{
  "hidden_act": "squared_relu",
  "norm_eps": 1e-05,
  "rope_theta": 100000.0,
  "qk_norm": false,
  "init_std_qkv": 0.023,
  "init_std_o": 0.00421,
  "init_std_up": 0.023,
  "init_std_down": 0.0021,
  "lr_mult_o": 1.5,
  "lr_mult_down": 1.5,
  "schedule": "wsd",
  "doc_mask": true,
  "dataset": "wikipedia_en"
}
MLP neurons of a small language model. Each row is named by its layer, matrix (down: output weights) and neuron, and shows model dimensions 432-495. Each number is 128 + 32 x the weight over its row's rms, rounded and kept within 0 to 255.
After each neuron's rows, "raises" lists the tokens whose logits its output raises most directly, leaving later layers aside.

L7.down574 [ 79 129 150 111 169 104 170 123 100 105  94 159 182 149 178  74 120 151 137 157 138 106 106 156  52 122 120 100 129 165  74 132 141  60 171  99 106 124 129 125  91 142 137 153 121  92 116 145  86  82 211 118 141 212  72 150 128 163  79 116 154 113 186 108]
raises: "ld", "r", "l", "s", "st"

L7.down1733 [ 86 150 129 125 131 127 135 131  46 132 169 137 157 119  54 103  83 114 128 110  87  99 106 129 146 152 146 121 215  83 127 104 161 137 123  91 149 174 126 149 153  58 108 137 135  68  79 120 133  80 116 156 127 137  99 123 119 133 146 107 108 185 111 161]
raises: " best", " Best", "Best", " place", " Most"

L7.down1004 [140 127 114 136 156  84 137 181 116 133 172 203 122  52 117 145 191  68 137  85 140  90 182 155 158 110 105 149 115 101 141  96 106 130 148 129 165 126 136 123 162 124  56 122 146 132 165 137 117 125 134 101 154 121 151  79 108 143 167 135 141 126 181 114]
raises: "ih", "aha", "non", "ize", "achi"

L7.down2153 [124 157  84 156 184 166 110  90  99 100 118 101 164 119 120 126 133 152 166 150 119 106  70  81 108 116 147 104  71 175 113 104 122 122 145 149 131 135  67 193 139  89  97 107 136 165 199 155 134  91 134 133 105  77 145  82 133 152 204 120 155 140  96 180]
raises: ".", "—", "?", ",", " that"

L7.down1379 [147 155 191  52 133  85  94 126 159 107 103  93 150  68 153  78  80 186 132 132 122 112 153 143 135 123  96 179  86 165 126 155 126 187 151  73 146  83 100 116 122 126 165 136 102 151 136 113 105 114  96  77 151 122 133 113  93 155 155 175 113 110 192  85]
raises: "ini", "da", "elli", "oni", "ici"

L7.down626 [100 143 135 154 105 174 114 153 115 133 196 145 112 104  85 219 140 133 105 178 113 155 163 157  94 132 157 142 141  91 118 118 107 101 172 140 110 102 145  59 115 106 138 134 220  99 106 132 153 121  88  93  80 202 134 169 145  60 136 117 143 142 111 128]
raises: "ane", "ander", "aha", "ado", "uma"

L7.down1433 [115 100 120  81 168 169 122 135 129 154 146  64 141 108 201 183 111 118 169  67 109 154 133 133  84  85  80 175 146 153 154 126 131 126 101  75  69 141 145 151 159 101 124 119 122 185 119 183 140  96  65 100 162 121 140  84 122 148 146 123  86 198 127 131]
raises: "co", "acter", "don", "ity", "ities"

L7.down1369 [ 93 129 124 103 125 106 184 147 112 169 136 143 106 149 117  97 175 122  82 200 119 116 194 144  76 103 124 143 151 153 151 139 197  43 142 106 128 114 142 189 195 143 123 102 154 119  60 156 154 139 183 218 120 130 181 157  97 119 110 122 163 124 118 120]
raises: "est", "st", "hold", "er", "mit"

L7.down778 [115 130  84 128 119 145  98 103 136  94 135  87 255 117 142 107 154 138 117 121 132 122 117 136 160  95 138 110 129 175 120 118 158 105 109 106  83 126 100 103  94 111  94 154 113 182 135 135 148 129  77 125 115 164 137 128  48 121 108  77 168 110 138 115]
raises: " him", " it", " them", " us", " see"

L7.down1420 [116 176 152  73 110 105 136 109 107 178 146 111 122  93 162 108 114 143 153 136 153 128  97 169 107 129 143 117 129 117  90  71  66 146 152 119 167  96 103 157 181 162 130 157 200 148 132  88 111 108  70 150  93 174 139 133 125 153 126  85 157 183 116 132]
raises: "ment", "iga", "igation", "gi", "vent"

L7.down155 [ 85  92 101 119 127 155  97 118 141 117 127 146 113 141 177 139 117  97 113 101 150 108 119 146 108 139 126 145 122  50 172 124 124 114 171 136  77 106 123 136 103 142 114  74 145 172  93 144 114 125  42 114 100  84 141 103 102 158 129 132 128 154 196 116]
raises: "ira", "au", "lin", "yr", "urs"

L7.down551 [138 143  88 104  98 159 141  91 155 116 152  53 118 127 116 178  96 144 121 140 143 118 150 150 146 139 160 123  83  62  58 131 120  64 140 105  88 122 221 219 135  96 161 130  97 172 146 175 141 123 163 213 122 180  76 100 137 104 102  91 161 123 170 104]
raises: "ities", "irc", "ef", "ec", "ita"

L7.down605 [ 97 151  98 145 110 160 164 157 111 146 133 153  62  52 145 184 197  86  75 118  93 129 161  71 109 168 115 110 113 150 132 139 130 122 137  77 136 149 124 138 161 179 141 140  78  89 148 126 153  88 115 127 122  82  80 122 102 127  90 133 139 204 145 131]
raises: " be", " appear", " belong", " lose", " come"